config.yaml
d_model: 160
init_std_qkv: 0.037
lr_mult_o: 2.0
schedule: "wsd"
final_lr_fraction: 0.0
MLP neurons of a small language model. Each row is named by its layer, matrix (gate and up: input weights) and neuron, and shows model dimensions 0-159. Each number is 500 + 50 x the weight over its row's rms, rounded and kept within 0 to 999. Numbers have three digits each. A neuron's up and down rows have the sign that makes its largest values positive.
Before each neuron's rows, "fires in" lists the words (lower case) most often at its 100 highest values on Wikipedia text that the model never trained on.

fires in: "during", "to", "after", "following", "despite"
L14.gate42:507549606511436461575498525532494524459487539500553535502472495459547522471519469443436552586579552398445465564534514498582435424486485488489533520550443524431436500405530537450546451475436418511495408524551510500536449521523469448575470492531521540560498462461530501558431445454420514536610508449512492561524412545471576505472561440447581475511438459521532489524574547546558495473509389438554579534588450507454569439580548569478377449491618426518444509538447509460529468474512450
L14.up42:443487552504454506538464519507594427495497528485515506571569486471517504429578447479463552583521513417519491448455587538494491481516498514625514487519474461518544480498544504508538549474440499522547512510472540489533478522630478407544547460546416449489381474496500468400609455521426516358499421462544381426452513542423528493473554507507521528447472435438402455460537581552500468474518514460470532557521532518568597449577597567507402461525532537485523432560500549495398470479481513

fires in: "to"
L19.gate177:450503432594485510522436489540421518500585471496647529552452490468446433504470432526519448490493544493609503487432495619484537454516526409448487450501453559479471422527437486537460564480574520508527578475518508446515442496460528557455474531579472437551457512532496537496426518474492510427552390579469538507453505556460493461428475470530512488499553520484406534427462485494540602491461487563477530576365505462413341563484607570511536534525508516425555519437490521481494450475524461
L19.up177:486600570489539391424412548461524425502487437520438452457538443508487495530510471471422492476579513441465478581591479427547482406528568468528607599527493471504465524626473562485551530455476477479451486487470521476464464516487469522477537412436535433467445531514550470447411456501431467481519507467419490505477518492426484536474509428528438484389464539564543562429551469493559585485515481472436508476558466503468456473584507542445436440592504523523543419538517596378474527603485499

fires in: "until", "during", "before", "at"
L9.gate90:533558555573422539493473504501462546505448426480475559579547489614446471475525511455505465408561506494462507474570539468482520495497534484601657539499467529424504431451460423419532529456587544438544525475558486519523454513512566442490542500431573518451577555513518442465487547481504417498579534538572451500495526541508566508470494406539542461455545487562385520485471587559488569392527506450473502564516508477418434559457534449549561588547468470428560546474492539602435486537459559
L9.up90:476468559524529420586418488505449465459432439490514383482600458525491456493442552579514461449551506431499484465486447472426543487473507565498549464490538450428535416463528523436579453539467480506422463459466520461534611506604449422447504524533406475405468462541543531578504479485572477537542530544344507482431504552529474562506534461450546461464476565524448571458439439560494512499539524479540533451493398502546451524413524528534505488541542507635506573403489522478576502468535552

fires in: "january", "october", "june", "november", "july", "august"
L16.gate122:444421551496497424559436563488531492479431475562543469386455494451444480601479532453601504514488594562550459501548529544454561526488483433520503493411502470470521512495469448481493471509434544561419490496515500526492418549469510405527475503507570518470519638561472482477518485487505500539590485488429528495564499459584437536530561493491522526445520532577571520370579506431479422437413482589473601454524574484518507512471494488494464488580524435450549356424570541426489550511500552
L16.up122:514511516577479529579468519470473457454525435506561576443555469508486518499459477478491550470499463578508538494499530493507565454485519544517453429451481416619500435476370536488504546519526511503509416460558381517484445490510427381507474416492534509437591544515485451555561529467501526567521468430488503582584490400449458614430552531525532535514491553507493452472488503429515510442422515498430542442581503523442525510510465419639516541455394520538593491480556450400539565471581495

fires in: "january", "october", "june", "july", "females"
L18.gate245:449511507392437529508494480517511520480504573546609451432483494488501476618514488510548437504498535591517520475398482550572485594401538507515464531407419466511498472481554426446532567598490547522511489429452529431450457525475478486512516475580551590430514455498519560561546501548565463485488427479418516410565495475588491552493478512537491440524491516564649446447577592540401449456478502521537480537515491432478485431521481545513480442558465481436513406460560549551493595521556545
L18.up245:432529467550553520559477522508466561489548576503595493452462557552560454491404477536567493533618609651516538485439441598433532564472566510439429533486462521536512463521556480484514521517514538462507492498492511457487565459454532483488578562517497510461536543552476610553561447488569508517436550506470550514524441502554444556542427455562641468517520599431606481497477548570485510568501425412457493468477494480503406447531539600562505558472480564487510513484575511556508482436463473

fires in: "gold", "held", "world", "oldham", "old", "older"
L2.gate183:547475508539524393450524500451471507492544448443556604480461557489546545423516496448657495501503537470578490449509537448502379470535534506456529495483510500519556487542516518427544546501449584427413512470562485413413488552491495522562511467463504493500592464470589487523473530474525444455588511520556578486460622444538549585523501485469515511591465465499491448492454563526486427474611489431550555389526484434528411540421491530510537521635517483496478471603529495505432552565484491
L2.up183:518475521543500379511524369516518567537537520440434496562496492578554544525556523508502522414568544477531455446517500504501549549476624529520595547501418556553495488491534514575534579478480476556447461522484472489449560509565449512470369539469594504438582466395468447405468490477517482422536443527492502448542495530540584478614426517481507440536446511479549504547481510473435501453519494488529521490455516571511431510463552544515511530411444502482671435500526480571479492547532619

fires in: "he", "political", "novel", "music"
L12.gate235:430606542479410512401435470589527457519576507503557427466507401502522567515459428466581531477514541566465464540452465515487474534460486581469558423518395456510549568444451550567500526425409344493574500576466551468515472462500457406502399530492523522562493481552591514494433457458514437476516463493622501551489587499485464441525491505471546537518558527507421609419458539565467444473498477516442516492530438494499494460437577428510495486533494504494463420561485501513514472441540520
L12.up235:558488560467454467462534503533467506501608498582421443441546513502515580461503565481552491524487489516473566526521464548523423431537453493502473544474539444569507472565484527466428508513480490487492519558515396464465515484505468507491531419411404575498470611479568549535533574324564568529511458480526560484481500485434442560438466520536442487478497583421513473435512440521593550420592504412445527488495475424459508576519428532447509448508563524464494534516478554520602454464500345

fires in: "in", "see", "recorded", "record"
L19.gate153:516456484452500458439476603665518503555492423471485519467536567509456471495524441463498432495536562436503503520511511543572550508561448509425544481528619561482536402467496513557564423495451390512524472594543432493556479501508591527501535578478499622516521525481498423511513444541536548540430521450464562554482474588508404520474515528563549545439461495586488588494439519466563507490487543522501444456504576403459502432556581497500564494534522431535488477449462520407426601493466453
L19.up153:506564493437498456495569505494512492520486448451408568479559498563364401547543467518645590485593526471558551561589493495543505507532506516520496523454556606521452492520515463534602546536550513472498417501524467437491586542514456562554528587492532450558475626604496421517541442559549514540495524512518498451487519453444499532452512472464546553425448382567471438555495508487507492503586544549469496451525462480487588484541452448507580497494592534515582463427473469482401464531525505

fires in: "between", "where", "when", "whether", "wife"
L4.gate346:498499472427476470534607418489432550399585505533500516470543539493497489516495549604528581447521503501537599443517587477472576513479530536477541514501508484528491488495536579605425500540471457532477552437507398541484512502580511480565493524540420429437399571480499527533617526514454482473475474414515545515506443490455517511518534524453445456357527484482464442465453594400425519554444515493519530443488589465450492488524453604486594521510389524462600518487518519596460447507440498
L4.up346:463456452430440558563572548550582476512572487485515506530486547459556484465424517521522515560470498383457494574485460520462513615493532415467437475544509393462517391459540513518526482503583546461558590494566450480521502401513464510505470607537532483592393471452437474479522493484536571515375495585476518516501410470451569517554443482477526522499518452467487532488507513498508535555590497436436395543515508470499523495556558579556583440492486534503584468535494400565377470530488522

fires in: "united", "department", "white", "wide", "nationality", "launch"
L4.gate131:487517485520478511473570485646562423418469442484501445477525533503539433556492563531463469466508574472528565539495458454481464540574471514515570472511417493525469480457428511594494479502449455511593550515502497507534475573478457414497597471527394484559458497446454503630445506517427522499371537556542452355559506493498553452458508570503545449421483505546503517585478499439476522582481572479520522555430545475484489519490344475499510484487534487485519556492536481505453518407624573
L4.up131:589531435390468457452447522573469506512548496468455506514506470528466461435407510549501443472541507514534463533509533499577532510499483466630546433494499504504540494407470521536394452455368463446476510539583550406456469553490432482557474450488403487455478481483495552565442485538441542463491411466459482463520434504494558501489502591424541382550468559555510492497493472406491583573439470474629541428479529523540442532523497451513459488600475502497490608509542455515413530490587574

fires in: "then", "within", "point", "them", "style"
L3.gate389:468447474496461499563526438502475422502574427484562510641499500507465521607507539641550536603498471513487498411470561455481515417517522517606510553552574409506528472372496526450557574493511479503497485471475492597495510517484490622445530545560449507414480464550555465537473398443536413472571505516501485461410571547556531492515454388549484508541441428497513484567547500474543490515466562523456508515524522539508562532462592482524618548536515512554495500561525565565433492505499509
L3.up389:575462547514496454554436499468431529508447488496473504613508450514467486544394580492410532434528470473469546544537535483580530457485562584564524500517495503568554461428392416598488471443507458507549519400425478569514495495504436513540495492576487557421488453534465491493502439469486435475596466386478518464457500541498426486434554458498492460489454512551386527515508437553457509508525539464438525546508430455483436574473508498458601531511481512407595373506573546482429403427495466

fires in: "all", "along", "although", "established", "al"
L16.gate155:468452584550486488531535463455509522538474549492494469478487462457481486460505434550520545619448480504518475512559497518493498526526515450597452539470437459436580423528615537504506490444405526542529496450487412527564504493580403517415487427492561457471521424407472430426475579474530417532500436573485465471489410552482523465463542481505595465487512558516514608519565590487493545578590521528470502513430441441591508497460538476425506519477549596429432503368523550542470480493563405
L16.up155:512535488481469473561492481556590597513501506527435485500524498447444500482461489438456527503521511556451509481505398514515509522468492486496417538462490498433505614525528432471479406544476501586521420597430523506504543551520570529522479434559479454466488448424523546404437519530515545492440467599491603443545496549528571580490521498404453521479389453526436517512468437495563468463479543508483551563405535514496470448426509537531563460419383420398500522519635536514429558394476458

fires in: "is", "was", "are"
L15.gate51:482611519545499516531460511528485550531544382615556464492536497451529516507651394471517588480505513440561566530499527471516566486556540459513513574581422508486547480472469529449423516477530519471536501530448499473468469577398468503503442427476540471539483468559518475505485481607357536509465441617444550474540546472489472607438521561465492391467485487499496497564513497553435478454503524504486526462562514596460472562462548525474541568587455496506490469529375542467405485576509499
L15.up51:443436507409519525529475550529566517514610545510509527424426491534524487606513386459462511588477386404550504503632581458538469549504463464541505470542451549513548467569498516506565358497511589423446496491402481499489496470481460467533492474488524524591503500577483541474428503488477489484508422434549446539483394488470548514569551472468541478460504422505528471542464472453491465496501540477462532413436446502459479522556530547567555580507464488623449456626559537429478468472527506

fires in: "a", "august", "april", "november", "against", "october"
L18.gate262:531411607536468497465538515516602460503527465529547547511404504491482520542545447514543507449463455566511548452474502463479509433563477550530478566507535504489515619515470446412539551512406526542445425567515456496396529484474414405460449443490543455485539476507558391502488441415535531625490403498551534632540577448541425568458415508455560549526537540494543474500504408542458460471476446496493529471528526477496444566522610474496511522489493428509559440467487474457489571618515525
L18.up262:583436544506471487479472609465415493527513489560510526473540546490456472353440492400524543494611485468488563484451548486528531504489518388478526503360513520440550445460452538559404546496505486551477447576537600532563524456536436570515459446400428544437489534547467560536525472523498540464606445498479504449507508369484496397500463507521429453501495536528509548505569554415481522476508467456510478400582547537462507595589501490467487511530545541542453499459499518466470592446541487

fires in: "would", "however", "could", "order", "because"
L12.gate306:505543416483526529513471488510559470444558503460433449501501476496417482556542509414454498459535404495483450478480627509509493569490499505441553496541507525449502528555581463450452490534490450577526512441513563509421519474504483485426495485603544560583487577478569552475542426444658570478538545612453436454510496507538529487467512454531449532523364523596462414519455445476479477536436551527537602522465586455534496486599496509468554553420518459511581566488514514453408436438447517
L12.up306:409480522485509511587513518520479514565527555520540528409478522460435489533590495442518490539562486368488427497467481499416529525410566577504577500505502505496498506506565422584611519624612459513519549492429449469547459476502562466534546522469461440536519565531513493453515458453532490392537523522453557461531395517523539530509511537527557482483493435651527501484580422487507506471518427475533519479481405547494422490432579497588604485515523512569518477486461547441521500479362509

fires in: "would", "too", "than", "and", "to", "soon"
L8.gate14:553522495528479503522427474567434556513557471587578577545472552536505377536427486475457475432519572504543490446358425484486551526420405507501527449505433485544560493515472472533386470506368510468523503521503447649574457519471551462505483527455475558557519447539496518514462496520491430522475484520562556449453506575472528524408451444526533461517504475553442452527532571558443541492554450479530457508443541573486593461467497524469475598503410501503516569391493465458434536471587562
L8.up14:468475473507646529469428509521506555530535458473566534558454456535573482558468459514530503480563522513588524485507477568520460540530509467564463520502516472484471568561500590448542540482501474493437465440510587582505545458486554414528491485491466487632463516409570490453438501455445456504515553379557581431543506501461552506469563459509515476476477557538519492453534517491516458484614451533531491458485548470416553469552396495535567437599431475529615430533391473485423610482403457

fires in: "gold", "world", "netherlands", "northern", "started"
L4.gate180:500499612489513534558549494513458555512504490444422565520490417502574434392556488453466533481597548442467476499594502465520392478551521506545417474478514508670452469492534476509480465502478455489593452538438538469438417541435563587522513441471484469465502507544557498448597436553536402535506474555510459597492519473432484568515506549526559548455482442452493450564414500565457501486496420448558468497565539402488557500480478490510544457582427462454541491512551584534558511593483550
L4.up180:419435547484436530504500531544533465539590483461421542518506524474578603505465558393481521455520450515508501395535526456482476468538497368560583518538470482460509470482586474531491489499475476521607464496435412563423388460588481492491466442456428532426517464532573542506608375550524368556478501454494514489523482402518491545561449457539474595457363577528552447572469470515388434488473470483500573515555488442507465476504511478490498434513484474474478516481478519507502517523512493

fires in: "party", "company", "family", "range", "route", "age"
L15.gate138:557533507473562502541484454440503575601480534435482552529574537504521546564497484467447530499568541547478481527510596481500484452568448482457524508522517519460427472475402503499468480443562419584490505612519513546512543467544397623415578576534545556464479515405539526521489414422442523471571482585548436528455485503544508479542476438508507586511430506426501538531556450469485480623494543477551505493548558555541536392476508489567537430514486498409413460401564550427563459529465538
L15.up138:423531477492539499416481566461474516410527443482468465520493510456446603447532538568512493464516496551474434508536489474519443490617502549418525520511508538543477489413525556500500570507504554370450464460491499494507435477545544555503415469532452482452507541487490489536498512511444474482488452519511555504344514446489556574450493468464425465431534508451599557485561438555480610482576612505508625473552663402436408528429486534570449494506540455453473521514544452506522499480438537

fires in: "was", "is", "went", "were", "started"
L15.gate401:454480535566545477438496504415514500413521520584584454446472464511475510550472502439430523561425592482600582442572561495554494557471498512616465485424479500530498462443486444548513585524459517461531502500471504506436371565518471555452396536535530511514538513456598515400461550531467483619481479590511490481453440482515433470469404473430436538579408448456472393469525520450497520572513564450486483492483531525521468491498491521424577586474547510454465472500480500618460459483510423
L15.up401:556492456463545448481592577483512511554554454570498444492454451528582446615554444525556537483518390539598575476549503511548528535507436485487517522575534584578577457401459503461475435494455495398500518489456483574502426463583421545433548443460503514484515500484502459465474420446503503541546488457514536501478469520523529482544551457475429489588654435378488502551504513527528476496598575527459471488462476505497553514533516487454523585554535423595509509459506466440446451606525573

fires in: "al", "until", "although", "full", "all", "to"
L12.gate79:422591442525441493470561510459522491528489557521555421446594502529601518540518443489525593585471462543534547529515493483532515535578564430528534478469552450494441496469596469472451417483422494472480529520448504564499513549585520465476524453393490562578597403471569506568498426461464504591517547487556526443487515445482524438548459531507574436505449522499480571539563507467508463460605416529447515592466471531518419528490538392519413449585500439554435408485549464501456431527491466
L12.up79:366578522488545562556492552599462449524500543469504495428456513471535460429375392532441577453476418577450549520458521500471479585423550571506513514364541551432513550528567420422449511448523442493547464506534519584458470438488491518527519544511542435521478522598497457378515430509473557551526542535435498504464589469488515632480498535554534598509488475433444556526546499525483512436456452526529460430504520557497545451511538505444456505481486492444511539449512468563502442507581532

fires in: "sexual", "season", "see", "several", "disease", "seasons"
L16.gate95:447564447532596434523578404503551463497609543528576570489426500422529474510532415532477456502504554467530426524595527525511556445622472514418495464455494551404589473538483456571501432586516456577496451477562499407529511495463456481497503407526454586551451520498448584560544489549461535371449555501534583495488468520384564511513465567466525472579450518540504503460561490445464451524489421539512496580471517544489491521416467486555474493438498462440416500533504530519531451511444535
L16.up95:505526490500530488425545513533520473589521536432514585506515496465462587500546372492478458524544419516571463457535511466448532444465486488435571431504475512461542435484499552484517483538535498540538440448537542423536451533566423492654546517462452390529496420626597591520570527459496460473512513479451506440485565409410512580482488547525486429517544588567467496464498531441436448448441544436485481564408522505534468435567442463556500524573516509481530578554529554522492517457581581

fires in: "to", "may", "might", "top"
L16.gate344:473564537508498397465477513473523622484539494484600581532500522391525513580535501504477487458544489457590471556410498454525423469549490489468497500468526525534479402551548487503437482420523457471510410449529509468490464431490591502420501523501551467515478429470543506468482489447444538539606534646491474565452536484553591551388430452452449491496460555465450430468459480529480582419474554485508494507471568562519567528501510494581595474505459519459526438446484520353574516427470545
L16.up344:482614486520542496563501543504483511547573458507574398510548487508491493492583496422547525481553494476574509589517453466505558511576544491492560593522537495484494501491488550424401475539549505538477506405556542446357458436497562528501543535430606460489520399523541486532464543456445562510559529558515504560472452557420549352472421542456526601517486545501539495595369552523564526492525480512521533447530549518478483528565463570549557456516512475450510438531440538514424567527530426

fires in: "december", "november", "october", "does", "may", "do"
L19.gate31:493480525434528494533495523472501486464433531529543612502438558534511499540474505434589535496536563523395506429473536513503434466418411506465523481493530427482488605490459449482476486540440465429510452510510485486452414490481537489555554547475512474488536489536514536510595473366436522478514454484493519505532528445393412446603509414368522549442438463484518463430473512469518474526476404445388453391685591470547504530527548454528543474504561502527458508482515488443416479534498536
L19.up31:502565456494476434523473520574509605554488480533485539448460460551510479579430541476456462430504493529488472468424543519538507544508426531524563471565538610521469424524535557457563613478484500394503533509416395489513505455505469547508501505445495538386436511579499404411521554513588536460482513527385471441555519380490570463519509482427526522524543520476585536442515534391456498469446449482406518461558582453462511524564477507481455528542579445553583554475473588562497475443503538

fires in: "during", "after", "to", "following", "despite", "with"
L14.gate152:486507479456482464413495580553460541486476455559435455501490506518546490535516439529444428423511556524496530542542504439545512490516497492521491514500509551406560495519576467498520498492402497484502517471544487479475629559460569387549500438500519469523472434518580531519489450578440542498543464578394540478520529457490588559542573460511620495470403458566543587519573486469515523474491414549587554552530516483588419468429451451640457613522498503520474417518536472479404486584421526
L14.up152:513455505504376460474458595469527531450447474485552547484608524573547433512478452515475436440529577461495513578501514474470515458468552469458534494543487561457553428444445520492552519479406500527465440443510577453575572527468556456539497446551574477498561423508538560529451468551470560534589541483430553468467491491527549448552583470532561511573470404546465527512564490524479529501430473567432529518482579519500479435406480379580370526495428523424508432540516478416436499571439555

fires in: "also", "would", "world", "women", "woman", "western"
L4.gate94:513570574470486554494475508467445505518498506593406530594565502460509574430429482467512472447468449526530525513494510469525515417446431525615592584439459503506445481527569510572394466368456486584491522525401476595489427497485543486548527497536478552483502510501488480476451430486456555465479445590462492457515527567608474524551520506432582479424389586486546500442528406458482449521563551552500505507549535495372464566526478520418516470553447538594520527510585509543522505498510507
L4.up94:578486478502521457543469548402427477516493448519511520459466517542503561405535524479498495471526553483481496590503557506520528433469562481500567559521454497520494592456454611588424477515495424469453625483484578610452552437512598486511491599520499465571433488426388493511493544489467411492559561575522515502492553522474520457524558466433555453526474495503428528530445522482621551457483517497522520540526552490513537571675523565464561439522539457464594497499427463478420497444493543

fires in: "season", "company", "band", "album", "route", "it"
L12.gate14:490536520528504468525507478500516454439511497550468535535514508529495644557499470542521573447501542542479522503499495473579520693438439448531511378450507563563463496454499492541463507488464518510472590515553579528476536417566550580442538454525439470557507502530456569487567570472483501571440504570536531510506427467413533509518512568572506542524653583455604589529535446557502498461526579441507510400521505469514499523555600559507527497453538455425466518443455447454493523569435524
L12.up14:590568510519531563431558501475508501478422481501546500456583492485482470520500500562437535542493419607508495547484423586505514425493427498595576529520506520509500437484464526508542553499492413547509481543520509507501406476447477480532508505566489515512541498479569499500471462420477511468616473637643512515525544498478593515558517457525436592471453461463463535479488354536449503500484466539611519402464547553432528481367539511537523509550423619413483426543520539522468512458488510

fires in: "that", "may", "which", "railway", "might", "railroad"
L8.gate410:586494459504453495480552581503506546519407450529548444490544564547527423506513450523378540521419533458530478419468459452520518461497451480512533472426504537557538463490514379338460437453475518372499582438567468441535571446515510518453601532504488537576564573535486438366481497477503544585543548567561546489505461477590532516438477568521560516484538535439461509554510464527526607541525534446527569478581553516490452497573469539519547525513540496516468487532544539575569520474455458
L8.up410:511564449488515501468576537486530510459635568492433463502452509589480479403483466330433527460441515492608481602404484441556533456457542480462555442522523542545554498562607520485402496449620449533489441519569553454650505488543475477517532457455473550501520482493463502536489492476478586525519485567447434454442458500557507586507455537531484517489536576456466556477443448535567504551511559534513477494484579530538533463528484528531512483477569426514437501487507569476503556492395428

fires in: "about", "during", "despite", "after", "upon"
L12.gate180:418517572513507406515568517480482592443500484445530559489600554476507557480322499468417544456539531519464586582519512498457523462476363556560454496496440519390439538559603517484510505493462511501463407486534519537505536510508451433558476447483475472516460467474473546499539574483569447472508496558579432519430478520455565540453574401506414499516477451591438527515523519572512464557443548523476573528537539462521549495474522462516414520491545495547476462516555470392462447420503595
L12.up180:429427492501474522464446486552516523491459481522564518509553458555549509449556492523425520377469405411473616486492550470412567268377457494427577550571512494473551429583513504556471466481528487504478527503584527539532414512491508496535481489508545521487586484587577518575512487478543541577529502518537464559413506560440535593514516468472498452516403521476469488475451552484505497512446472488448546523494540450555582495504492479530583424475463470511488498505456536533376513487498517

fires in: "22", "2012", "built", "2002"
L2.gate344:461526530522526495414533427513476509399565524561472461484473574443552516512512550414511443384519389572516538383513472547489503554510497499529590518448409462498427562551605427464487476469495440495475440393441435473487535494585471493589473398423451515457493490460506454437535561534418502516490437564488494485458454459641538489522529457438414547488535429481485454503594494490504465520493542455509507493521522564601478428438555540493514526471554445572498559433486512488426426491447498
L2.up344:461558508469487468523460439414529446429495462608539506463452557492562516467576445468520498353515415567525539456524415545503496423571445494547508513527500492611386510544571492463506499467543493544527443421512393437467433493552469517507425476389591499498520492440519486529459511446474485471471514559494396480431483512584506506522552519442335495512505598537483478467570425515490518480463497438580525469541543523560502388399517496506496518450569539474445536450473492496427456475484500

fires in: "to", "would", "could", "may", "might", "did"
L13.gate251:429573530596484394556475505562482514501502481470574572497544460555467518478557566407457476484551534499562504438522530535487476486531536486530561594531449508469463541517593444529475491487487401473470421416503548593494440519521483470448540531534488653585519504613552530583461447424445552544526534601516532539593416514566522519511441514477472535504431606491528546451455440487509603552513525564428566530533527435482410512503462462588493536529465450500495458435496515433475505475417508
L13.up251:497608509542502506598445568534546488541476470503514468488462511482437558542473516450450524482545392455534504480351472555483609527512555457538557500485484467501567528548511475583441440524519434489491553457490496528481482588441474388401566548522464516557553490524547514535452540464477473542524433618504481425538469563520554542535447515480556568472420636505392500488459457476484514474419505480525497435515582503522432495519618515596493530499544511443511500339455509482482537441491525

fires in: "who", "which", "would"
L2.gate419:533497482487510509401493471456526467529522395510521488490532548505452561463534485513538440509518504463632592495371521440513422537486514429497512447436535482503498522471499474528399471411452504508435574467638399430448420452539518473588567550502470575494503490557524543553485574563477553522506464547532475518521439554494463510575526509473444447470513596461543477453451484536566601552544494499553475513401484484464500527545469506530559479600446408561502383513589468536561419439559516
L2.up419:551563514523491484486555490461537462530448432502557494406558476543455542471475441518571455490465543472574543497437504482507385521469521476514516471480526457515432546509526462493433512460461547487440550484597541460479415405559554481642558581476487572500555526549525514537510566532468534495548501507476413502553425544569456443490504566477506443525559567495541539432489567492600586537567428505616497478423466508504443503529467534543600495620508432550452343523559436529554462493546465

fires in: "silver", "sexual", "selected", "several", "see", "season"
L15.gate24:539410470457575442450425568475478567428566553549545536485430528523503453540617363528520444449527451466568477403424498372495493468453466513502446483560485532576490530506526468449488508541443528524477528466589531518475560425494430449452561479528464509524519567599505515596503519534458474507527571569507502489430491493469525577487440623529594520585540464513542435545539433565581453478478572530475493508502502446457570547507470533551453547519407484585447464500465491539442471540562553
L15.up24:608417541469472515500552538502548479503533560478548461548454539502498492554586499415558550425479428608602492508498496406458468541575454538498529417501490485490492401429512487439526503543445512577481527460454518613452493516556504539468524501482483504548467417473541503560535377429453518496533581555539545447436445547418471551576412467550534485446574521583423479530507467505534524511537553452434427593400498558518434537521554470451484588495498429519538591440424504481525512456527536

fires in: "united", "based", "federal"
L9.gate192:466403439510485481458478483525628421425593494541482444486504484484362470435568510534512484469523397520500529564511399447437397607444474488492438524551491533495572525452477499601446413416437483518398466463555542454447416492561491550498489506520479481468597543498521475550565503530507545539547485525496514533561519401570484547445503456404500472501531468454566505474509556410490406457464431480476519496500551476475479470528627483495507474501470436453421508529481483438509511415565437
L9.up192:484467587445541441422432466504477567496506569452499521430528473506372441474502516497483439438562470565499477446556485503506489505485488479429594455537549512561583406426477513572354508449438417474420415522520514419495536530443580413517498537535498402552542524498497463493620420525495443482508548443506490470496490524538487502482514505451533435526447577434549509551440531460496491465541517436475599435545502466496503612432518443531521507520550613472579492498575474509396506431470470

fires in: "during", "until", "since", "through"
L8.gate45:415469527438521510464532516498438483562490471568431501516507508586510465469368495486493577391439596496561465568533525547460413451516414589449513420432447460435542424602535510540503580528485534475550509501562430535448503509492601443517510450485452528519455603573533497525497437379479554490460526512480534512480487472609536448407510447410574462469458412523515494408492536498506466493425559455439480532519497492479562465500473453424609498501483533592454424467499503467469462482537495
L8.up45:406646576537530458558426477579442522557379497602510511530509498476470517491511480444479590430465392472556539487546578530425505489484508596442512502490482596479534410561504493551483486472409470566451442466470491449483514532469385446435436602469481483450541483499502456540473487500426481526384560484464478562494522474584527542490518432470513572530507557576490530469433561503425558480470435497570493475517436510474501401411492497537480540529532476467564515494498464569454546436421506

fires in: "within", "point", "health", "joined", "two", "appointed"
L2.gate296:521475373471479464581471533519504533447556484491419466542498472511460535609406561587466459463544476448391498564521522505489527452477529555577480510510461525533607522464499520532466469525508557478553396429383520489512474509569500525469469446469520618556451490466490485467546447519411513507453480488518522459481507500539550532472591526424492587507474556482445505482450456570525462471532599490559548444524531452424334539495478476471583557492524382458491448532506457472469372577466469
L2.up296:589450446500540511579512500461381503527426487501494487594500520543521467606447472552472504472517549430371430537547557571458511487458555524591498504562560471465529482445455457546472365522525462514552410410423515549434470517533539496502502474514521561516460500466519535476485489583483515533502479502487467518456496467560471482509466462501500546501459518512518459450458462527453386523510604545588518457492481488398370555486374393498615517458418478441419498549489441492474401493501515

fires in: "it", "crusaders"
L10.gate426:502412538499468598519469370450473486512462474512492485481514482546549524525504501468455474493501456518488475504446487470511488508465532498506481494430660619528389606522502482473446396485508445487486551575436576425625607426507448477489570478481556499526532461512376531450513483448604501594489520517580490557535481469513516491471516498493440518438464525498585507527469442453558532551473587485548552536518540435507460465481581592581513503557494494476446609436506519517466593563571491
L10.up426:558422537602409481433412445488459441561462457415492532523543460505546525503425458529420474469518459518543528445481549492540620472448528519546529549490616439481536516547559498415487524510506505422486539537447564547445459416562524566433584477552431439573533625421471466418488449505494517499475582545517416556486569506516517476500569460553549459453438529445444459500540518407484533588491463531465421458404472475426477537477486468530575517568444467503457554540496534544474461526484423

fires in: "football", "1991", "footballer", "1992", "1993", "1998"
L7.gate26:498492572473476489523512471478540488551417485629552448497513510578484532481557386559639578477483494538502485480511490464543496459481485479465554463504499528558504518459520559566483472459576489585426586551525554466412593546417519499548545512454668469478541515634531465460497460512508495407536472425482515478505566453488444484516517442565547538503550426526545525528483463547509564535422569434485471558398574543429497502494511562382445529462495397466491505512477424503436557494502487
L7.up26:564421422425518478520530503527485501439467501509606467505487489468386525505511569459455500476497530584602518548503432515498629517564573507475524540544485435503615589545532544501457544571563532407489498521430461517449543610484499395439449463433540504501531530485545478504464514474477605437524576503522489562426449557508574511442530471512513467503582415417487495496494464472461544526503510521573530561568527435541468602559429478493543552474538519443407438492472530454617440450482539

fires in: "would", "state", "between", "war", "world"
L4.gate205:476581472537484520428477539456492583563568486473437516522392514361530439507512435424487448364597455473494535550497458431410486535526463428609533545484493542521395506490563441522518496419507544503552489467575464511473527544487509504543553521544461534470563445455459557497485492471432522418482524572384380464461489476466568457485563445567582495490518466403450413486479481456496529490530496534466484462501522440511587534468564373401499488461496527514499437500518518511439483542433476
L4.up205:434525495476515550540562510470437510509536465474463510499532446485479466513470603468554484439461494537590394497487585486504546539500407461512497448550435478475546509519445468457506520603439574546518515472502497511455492425570488510602546533433443484577494630526507562457532563492483573436590488423440473549441466457428425424458508402589573386403462465578544467466487517499584602436551458438508580519562518482512529506498528573555468488453489470433506503469503519408467436553457536